config.toml
n_layer = 8
d_model = 384
n_head = 3
n_kv_head = 3
head_dim = 128
d_mlp = 1536
vocab_size = 20265
activation = "gelu"
norm = "layernorm"
norm_place = "pre"
norm_eps = 1e-05
positions = "rope"
rope_base = 18900.0
rope_fraction = 0.25
qk_norm = false
attn_scale = 0.0884
bias = "all"
tie_embeddings = false
parallel_block = true
init = "normal"
init_std_qkv = 0.0247
init_std_o = 0.0
init_std_up = 0.0247
init_std_down = 0.0
optimizer = "muon_variant"
lr = 0.0128
lr_mult_o = 0.808
beta1 = 0.93
lr_head = 0.00707
grad_clip = 2.0
warmup_steps = 200
schedule = "wsd"
decay_fraction = 1.0
decay_shape = "linear"
final_lr_fraction = 0.1
batch_tokens = [65536, 131072, 262144]
seq_len = 384
doc_mask = true
z_loss = 1e-05
train_tokens = 676900000
steps = 5222
dataset = "wikipedia_en"
MLP neurons of a small language model. Each row is named by its layer, matrix (up: input weights) and neuron, and shows model dimensions 32-223. Each number is 128 + 32 x the weight over its row's rms, rounded and kept within 0 to 255. Numbers have three digits each.
Before each neuron's rows, "fires on" lists the tokens most often at its 100 highest values on Wikipedia text that the model never trained on. A number after a token or word is its count.

fires on: " of" 19, "end" 10, " make" 8, " many" 7, " other" 7, "av" 5
L3.up450:117103108117068121094150097150145132114121182126121158101189135109152121115160146154120097173180103183132106119093151147093150114115075150120140130180174166166090154161196105189182120105154143088107120128089031160105137155087102176083141156152178077105140094103125144123158141130186106150106089151148152162136163193143117144139073117119088147116146114137152169130150135061089174137079123161134128074100167131136169161171110145105138099119150124125123140089092148118106132125123080142065170185145120158109116163090097117108168105112110075123199129126135140175103147115121122133

fires on: "'s" 21, " more" 10, "re" 6, "8" 5, "os" 4, " if" 4
L3.up1517:091144119120145160141129117137045132123113172130172148123143125116105065147058167092234148097112131150053112106098073143139079147067133128143082120171150131073081104136146138081039092121130131205133168203130144068101117151040142119131129159109091115152134104115167115139102084142163069091114086182173177095141178192137109101127180106179172115099108114161110134142117154215170111154122094116143109122148140170142135148109134124118118107114157050139157137119121107143198136092168209164132131133140100132093127138118101092125171115176125093157172111103110178129162211111119112146

fires on: " to" 24, " be" 19, "'" 12, " being" 9, "ob" 5, "ff" 4
L3.up624:174094059138094168138139064152088129116071131125094124090173161096125109167108120139104178113131162077142115138093107097094136112136114093119093156099143143136119119138139098143107164086162144092089113148128069152111180147127090137136123109109105116110063146175145136124147107148097096150154098126180106155118151134109106126184118149200171152122157118128142108129173112162149078089104160152154150139122138119130145060107116117148141115096173165138135169089135142116202132170146125154153119069151110175141172195159141111148128147153105076019154110162132129084182116114157160124

fires on: ";" 26, ":" 16, " It" 8, "ah" 4, "ard" 4
L3.up895:079119153112150128141080116109052139156121134142115133146151113142107180142091155158139130073110111145147147144122089094143131078105170130082093138105136152147134134145141116125115113109152149128103090172129093156114128064172087143104083135170090137157143178163111132115149143071083091072128149148169048144177142117156163087113084108125124169119077152113135107174123147154109154125116091103162182144103087132164058159122165137208127148082165120175076124090097165166185122125141105147141169094122094111056169101088152096089100028163122136151100189146151150133159148103153125116

fires on: "ous" 10, "on" 10, "in" 10, "ol" 8, "o" 8, "our" 7
L3.up178:088073109154165178119094103096164174156069115050159115119188179122053107155102150119147114111159133085093115128141093131155101122130166144152105124156135111126148079124151159084127113135192143116108126183109115129163119086147121130124177122160161134136132083103126146090139135154112099119137087127112099114172125085100126140120095141153121065146123159187092127082096131079142191129108127127155117130138134126192159148112089095091129082106128122129102122108039116104156176140119102145115111157128128145127129123081127075086099133154154091109100135126099161083127144159104089084

fires on: " over" 17, " Don" 11, " $" 9, " G" 8, " number" 7, " Dam" 6
L3.up1371:148114128088139114152152086064141150068170143129140079090117151106068132149168140125132103189140084152160031110180208122139178155100119088126117127137112162154133159170096158147123110060128130171140116132214164162116197135065118110135188192110164131086094098136114083140114143099092108103120169111119073150137160130169125124134141142153112144154102169125193128108135148168103094066142152111118091119151084149089098141109136118120141129091179149139131104178170143158104130117112087109061121153144058111099123098117096116106109137096083157173092088185115126126161115188082184136

fires on: " 2" 18, "st" 13, "th" 11, "56" 5, " medal" 4
L3.up1282:165152171129030132137098081141139166071135126146134156141141183153122138157153138160131122189046143148153086162142084107143119109143061142121156133113140126132115093093122143150122175167128164131185096099160093136144074113115152091173127105139160153082152066133122127151103125145141100119086168117141145132085128140163123148148169131052171196124102104124122138092124109181121166129210134108171117110132088132145131108184097154063151138190139161087099141168130112175103148172136146151113066149135152117140128100091139103124126081145184181122158115098094167115131139110117050120

fires on: "h" 21, "in" 11, "st" 7, "oc" 6, "uss" 5
L3.up1484:081081168197107151157183163164136140185133117096091160160065129123154121154153135117110119078088140105127152119135122146110080146133107097081133139110159152118116082172103124148159133116130090169156125186122145120126102099082085178222217113097226149114153121088126171103168088195113101128136161088135150158114097131135110068118158155120127136118136112093137115100129142163101146095139140056121071085155074108170140111119151150110106114177085141120118074189156149133186148126136131113107117113070156153140127149069124108180137128174141113085111169130114191086078127133088127060

fires on: " c" 24, " Rep" 8, " rep" 6, "m" 5, " only" 4, "p" 4
L3.up935:095137177154156181171124119152138133111158180107161087122147169110126111171158133155115142126152090096134115160119160157122171161117185118091116151154155139149052077193139151106126125130119121124165080115116095112172102094107042126153078093159101131060176131135106101132176159180156120187161116119081137086105117143097212141112137184154157157135047127091088210144100076138145126115169197168126097152099131079107119119107058122147107112088112121141122124111161124119071188117132127157127125136117159128129133172112175131138137131177122142098165118110086055143203130127091125058